config.toml
n_layer = 13
d_model = 256
n_head = 8
n_kv_head = 1
head_dim = 32
d_mlp = 704
vocab_size = 13555
activation = "swiglu"
norm = "rmsnorm"
norm_place = "pre"
norm_eps = 1e-05
positions = "rope"
rope_base = 10000.0
rope_fraction = 1.0
qk_norm = false
attn_scale = 0.177
bias = "none"
tie_embeddings = false
parallel_block = false
init = "normal"
init_std_qkv = 0.0272
init_std_o = 0.0272
init_std_up = 0.0272
init_std_down = 0.0272
optimizer = "muon"
lr = 0.00203
lr_mult_o = 3.0
beta1 = 0.95
lr_head = 0.00817
grad_clip = 1.0
warmup_steps = 200
schedule = "wsd"
decay_fraction = 0.828
decay_shape = "linear"
final_lr_fraction = 0.0
batch_tokens = 65536
seq_len = 2048
doc_mask = true
train_tokens = 265100000
steps = 4046
dataset = "wikipedia_en"
MLP neurons of a small language model. Each row is named by its layer, matrix (down: output weights) and neuron, and shows model dimensions 16-79. Each number is 50 + 10 x the weight over its row's rms, rounded and kept within 0 to 99. A neuron's up and down rows have the sign that makes its largest values positive.
Before each neuron's rows is what it responds to, as a language model described it from the Wikipedia text at the highest values.

Responds to: Opening piece of a word split into several tokens, mostly mid-sentence, especially " ar" (array, aristocrat, arrange), plus " res", " ins", " pr"; whole words such as States and Date fire more weakly.
L2.down6:58 36 42 48 45 48 61 44 51 56 67 45 39 40 62 39 42 62 48 42 41 53 55 38 41 60 47 45 56 71 58 56 52 44 43 54 54 49 67 56 47 55 36 56 51 65 47 63 51 74 53 45 41 61 48 24 37 59 54 48 49 48 61 29

Responds to: Fires on a capital "L" starting a name or word, mostly surnames after a first name (Ilija Lupulesku, Eli Lilly, Gene Lillard), and on bare space tokens before years in table cells.
L8.down17:58 47 50 58 49 41 39 31 31 46 38 54 49 40 51 42 31 53 72 59 63 61 48 56 63 52 50 64 61 41 60 44 36 46 62 53 42 71 46 78 47 57 45 45 54 48 47 61 50 36 46 39 57 55 37 52 41 55 41 51 36 44 38 51

Responds to: Digits, especially 0, just after a decimal point or colon in coordinates, unit conversions and times (47.6025°N, 1.96 m, 2:00); also sentence-initial "As", "By".
L8.down178:68 53 43 45 51 47 43 46 62 62 58 72 52 54 51 46 50 51 56 55 40 50 56 71 52 52 50 72 74 50 62 46 40 63 61 49 66 54 43 69 47 49 35 48 57 47 49 53 49 55 45 54 63 56 44 68 57 49 60 52 42 50 40 58

Responds to: Final tokens of nouns naming a person's role or occupation in biographical descriptions, e.g. manager, microbiologist, speaker, sprinter, member.
L10.down8:60 44 80 47 49 57 48 55 49 52 54 46 39 63 32 56 56 77 61 57 56 44 32 42 43 43 66 45 52 55 45 62 66 66 56 57 43 74 47 51 55 38 55 40 54 61 54 57 56 34 51 41 49 39 41 27 33 40 62 55 41 46 59 46

Responds to: Opening pieces with an l of names and words split into several tokens, often Spanish or Romance names in lists and tables, such as Al(onto), Del(gada), El(vis).
L10.down554:39 36 39 62 50 40 70 52 52 50 44 51 46 47 53 54 37 66 61 32 44 57 51 62 43 43 48 48 45 36 55 41 54 56 43 54 42 47 42 54 63 51 54 53 07 26 35 49 51 44 63 45 54 58 67 49 50 49 42 42 38 62 50 51

Responds to: Nouns and adjectives naming a field, sector or activity inside names, headings and lists, such as Film, review, commercial, Finance, education, Drama.
L2.down368:51 57 49 54 46 64 45 43 46 70 41 39 35 52 58 45 59 43 48 43 52 68 56 44 42 50 37 64 47 70 64 52 68 35 53 57 50 72 61 57 42 50 60 64 47 64 42 52 57 50 56 37 57 71 40 56 50 24 48 52 70 48 51 60

Responds to: Plural noun tokens or plural suffixes completing a word, often bare plurals without an article, such as st-ones, subscrib-ers, works, songs.
L8.down77:32 43 43 47 34 74 48 54 42 28 40 45 55 49 58 55 48 54 44 38 44 58 50 58 58 47 52 59 36 55 50 83 60 43 50 49 49 67 44 53 45 42 57 25 65 67 31 53 44 58 59 41 38 60 51 55 43 37 59 48 49 57 52 54

Responds to: Content words, mostly nouns or word-completing pieces, right after articles or prepositions across varied prose, such as gelatin, village, President.
L2.down270:48 48 50 39 44 61 40 29 41 57 35 52 58 46 36 50 54 39 70 50 74 59 34 53 53 66 59 44 53 64 58 57 48 61 50 69 53 58 43 62 43 52 48 50 59 45 48 45 60 30 39 58 54 49 60 53 42 41 56 65 38 43 59 49

Responds to: Separators, digits, dashes and column words inside sports result tables and stat lines, such as pipes in box scores, 1–2 scores, and home runs.
L8.down11:45 45 41 52 51 64 56 49 66 61 50 50 49 39 45 66 55 54 75 63 51 37 71 49 32 68 42 54 41 47 61 62 70 52 46 51 47 49 58 53 55 40 43 50 64 40 49 68 58 60 67 54 45 47 56 46 62 47 56 42 54 46 28 54

Responds to: Words naming competition formats and tiers in sports results and tables, such as singles, Premier, Division, group, round and Result, plus colons after team names in scorer lists and list dashes in infoboxes.
L2.down177:55 47 51 44 55 31 48 72 55 50 67 46 44 46 44 81 51 63 40 51 34 59 66 51 36 42 33 69 46 53 48 61 54 49 53 44 62 62 42 40 70 40 39 50 51 66 57 58 60 62 42 56 44 38 44 43 27 55 55 37 47 51 54 59

Responds to: Later digits inside four-digit years and coordinates (198|3, 202|2, 1|2|0°), plus "or"/"than"/"via" linking alternative nouns (features or attributes).
L2.down657:58 57 52 44 50 57 55 48 60 34 48 59 63 62 52 39 59 54 68 63 34 43 50 51 54 69 63 42 50 43 44 45 41 55 59 56 67 54 56 60 44 40 45 60 68 51 31 39 32 59 45 63 56 52 52 41 51 53 54 55 42 56 48 45

Responds to: Words opening Wikipedia section headings after ==, such as History, Development, Geography, plus abstract-noun suffixes (-ism, -ality, -racy) and "As of".
L10.down590:34 57 56 49 49 56 57 47 49 61 34 38 45 62 46 54 67 50 45 42 59 41 35 50 69 44 46 54 58 52 51 45 54 61 60 63 31 73 50 52 67 47 61 46 27 57 43 40 46 62 41 47 43 38 41 52 70 58 61 51 36 52 43 57

Responds to: Word-start fragments like R, L, l or Bl beginning names, abbreviations and words, e.g. Roland, Roster, RPG, QPR, Blue, lords.
L2.down554:60 54 51 65 60 63 65 64 66 53 46 39 47 50 49 45 49 52 51 55 45 63 53 39 54 68 46 39 41 39 56 48 48 68 39 48 56 47 56 61 62 47 35 39 49 61 76 58 45 43 54 53 47 31 55 56 59 48 35 32 57 53 47 39

Responds to: Fires mostly on "as"/"As" opening a new clause or sentence, as in "As of 2011", "as a result", "As part of"; weaker on plural group nouns (civilians, leaders) and month names after dates.
L10.down177:51 35 43 55 45 37 55 49 45 51 66 54 54 44 54 60 42 41 47 32 49 46 64 52 65 47 43 55 46 63 73 43 41 53 54 53 44 67 59 50 51 45 41 57 62 68 36 47 67 52 49 33 57 63 42 45 50 41 61 47 55 45 43 57

Responds to: Main verbs right after a subject in biographies and plot summaries, often phrasal ones like went into, taken over, became, born in.
L10.down219:23 56 42 50 54 42 59 37 43 57 45 43 57 53 38 49 59 65 40 58 53 66 54 54 31 52 64 50 57 39 45 42 44 48 41 53 50 63 48 52 60 33 72 54 63 44 49 42 48 53 72 40 38 43 40 59 59 49 34 58 61 36 54 60

Responds to: Final piece of an abstract or category noun, often a suffix, typically before "of" or in a section heading, such as thick-ness, Leg-acy, found-ations, number.
L8.down415:28 45 71 45 45 55 57 47 36 53 51 60 50 49 38 33 48 43 52 62 53 46 27 57 53 32 56 59 68 62 38 43 60 39 47 50 39 65 42 47 53 56 36 47 39 42 44 42 49 35 61 54 49 74 48 59 49 22 49 47 46 54 54 50

Responds to: Capitalized words starting or inside multiword proper names, titles and institution names, e.g. Master chief, School of Art, Civil Liberties, Red Army, Star Trek.
L2.down126:46 41 46 43 58 45 44 58 48 46 39 57 62 44 29 47 43 48 52 44 39 44 60 39 37 53 38 53 59 40 37 40 44 40 54 62 47 35 58 59 59 50 36 59 66 49 69 40 59 61 61 32 41 50 43 40 29 50 53 73 36 72 51 65

Responds to: Mostly the particle or prefix "up" completing verb phrases (shown up, ended up, grew up, upbeat), plus "well" in "as well" and music-credit nouns like vocals.
L2.down115:53 62 43 59 67 56 75 39 72 58 52 45 53 55 39 36 49 61 67 36 55 41 56 63 37 47 51 53 57 35 59 73 70 47 38 51 52 47 58 69 49 48 45 40 56 57 56 47 51 50 55 50 47 54 68 37 44 43 56 69 60 62 65 46

Responds to: Past participles and verbs introducing a date, place or alias in factual Wikipedia text, such as born, known as, released in, opened, with weaker hits on numbers in measurements and coordinates.
L10.down97:54 42 45 48 49 34 45 55 59 58 54 37 59 56 53 57 44 40 31 68 65 47 45 65 43 53 62 54 56 50 61 45 48 60 45 51 43 71 55 54 50 38 51 52 62 40 44 61 50 47 61 54 52 65 47 43 51 46 49 57 52 45 35 37

Responds to: Mostly "known" in naming phrases like "also known as", "now known as", "formerly known as", plus weaker hits on words like named, back, moved, history, and section-heading "==".
L2.down403:44 50 46 49 44 71 47 72 40 73 38 36 66 51 33 45 50 75 50 42 48 46 45 59 50 55 46 51 50 58 66 54 64 50 43 38 55 52 37 41 56 71 53 50 52 31 42 48 63 47 41 43 40 51 66 54 51 39 62 52 47 43 42 56

Responds to: Plural nouns or pronouns for groups, often the sentence subject after the, these or a number, e.g. settlers, characters, teams, they.
L10.down621:39 52 51 47 39 49 57 39 47 50 52 47 40 46 45 55 57 53 54 42 54 60 57 43 27 52 47 63 52 58 51 62 47 52 35 39 52 42 68 50 42 52 63 45 50 55 58 44 59 43 58 39 62 52 30 38 41 38 63 40 61 50 44 54

Responds to: Word-initial F or f pieces in institutional, financial and sports names, e.g. Fiscal, firms, factions, F.C.; weaker on table pipes and adjective suffixes like -ical.
L10.down700:40 54 45 57 67 40 36 32 45 34 41 32 50 52 49 54 51 48 56 52 50 48 40 46 43 37 49 50 42 34 52 61 59 54 50 56 52 55 42 38 38 31 72 55 65 45 48 63 49 47 38 63 49 50 33 59 45 46 61 46 56 61 34 54

Responds to: Fires on "and", "or" or a comma right after the first of two coordinated adjectives or nouns, as in economic and technological or temporal or spatial.
L8.down345:68 44 49 47 59 39 55 47 55 49 57 55 54 63 70 61 54 51 58 58 54 40 66 55 48 42 34 47 43 52 48 49 48 66 27 52 60 53 58 45 52 59 46 57 50 41 72 32 40 45 60 49 48 52 66 55 53 45 48 63 42 68 48 56

Responds to: Nouns for a person's role, or the first piece of a name, coming just before a named person, e.g. character, actor, girl(friend), Car(son), Mrs.
L2.down426:36 28 28 67 39 38 59 52 50 49 63 35 43 53 53 49 56 44 42 37 65 59 55 63 39 49 56 44 51 58 58 27 69 55 55 53 71 32 40 51 39 66 34 62 38 41 63 63 50 61 62 34 45 46 31 49 45 26 38 47 47 54 51 70

Responds to: Opening or early sub-word pieces of rare names and split words, often al/ar/ol syllables, e.g. Mal(colm), Sal(vator), Jal(an), Al(varado).
L8.down703:44 55 47 61 45 51 56 58 58 43 57 65 43 67 62 45 36 62 50 54 43 49 61 50 50 33 56 51 58 56 52 49 21 48 40 52 31 62 53 49 64 47 42 25 40 27 62 43 58 41 40 38 49 44 60 41 63 48 54 58 36 43 50 42

Responds to: Last digit of a four-digit year in career or event histories (From 1992, in 1941, founded in 2012), plus words just after a date.
L10.down42:51 58 48 42 51 51 30 41 58 56 61 41 43 50 56 44 59 44 62 47 44 51 51 54 49 44 44 48 59 33 65 36 70 49 49 48 63 44 39 32 50 60 53 40 54 48 59 46 63 54 45 48 69 50 63 52 61 58 37 51 26 51 56 44

Responds to: Nouns naming a person's role, title or relation, often the last word piece, usually followed by "of", as in inspector, daughter, commander.
L8.down384:38 40 54 62 50 39 60 41 52 26 87 49 53 54 35 53 47 48 53 45 61 47 53 62 58 50 60 29 61 50 46 51 50 39 38 41 46 68 52 39 59 32 53 55 49 50 60 26 41 58 45 30 52 64 69 61 32 55 33 47 54 65 40 44

Responds to: Fires on words that introduce a coming proper name or label, mostly right after "the", as in "the name", "known as", "the symbol", "the Great".
L8.down177:50 46 61 58 65 37 58 39 38 60 65 55 50 37 45 54 61 37 44 51 49 41 56 55 54 28 38 59 43 54 39 53 50 54 57 51 40 39 55 65 54 49 58 57 58 45 66 50 67 58 43 35 45 49 46 50 62 48 59 56 80 51 33 50

Responds to: Word pieces, often a single letter like R, b, r or c, that begin or continue an unfinished multi-token word, e.g. for-b(idden), us-ur(p), R(oster), and country codes in sports tables (RSA, ITA).
L10.down579:61 45 44 60 52 51 49 48 51 25 48 47 45 34 57 35 59 41 52 56 50 46 42 55 46 58 58 38 57 59 39 50 34 35 53 54 54 56 59 48 44 26 40 56 74 65 48 49 63 59 61 50 62 53 49 39 50 38 35 37 48 50 43 31

Responds to: Word or particle closing a verb phrase before a preposition or modifier, e.g. carried out, set up, as well, shown, located, held.
L8.down553:37 61 40 47 57 79 60 47 44 72 46 56 59 36 52 49 43 56 55 26 46 48 38 65 43 41 53 32 41 44 49 53 47 34 46 43 54 35 41 54 55 52 59 57 52 48 47 51 58 38 45 53 47 52 54 48 46 67 40 53 48 57 51 59

Responds to: Short subword pieces, mostly vowel+l like ol, il, yl, aly, inside names and technical words (Boels Dolmans, hydroxyl, Bolton, Trucolor).
L2.down522:32 48 48 36 57 36 56 60 45 61 50 56 57 50 50 50 43 45 45 40 40 55 45 82 45 45 50 49 47 30 50 37 59 44 62 63 66 58 50 43 50 42 53 47 46 38 28 38 53 58 45 52 60 37 61 40 22 45 43 41 49 46 42 38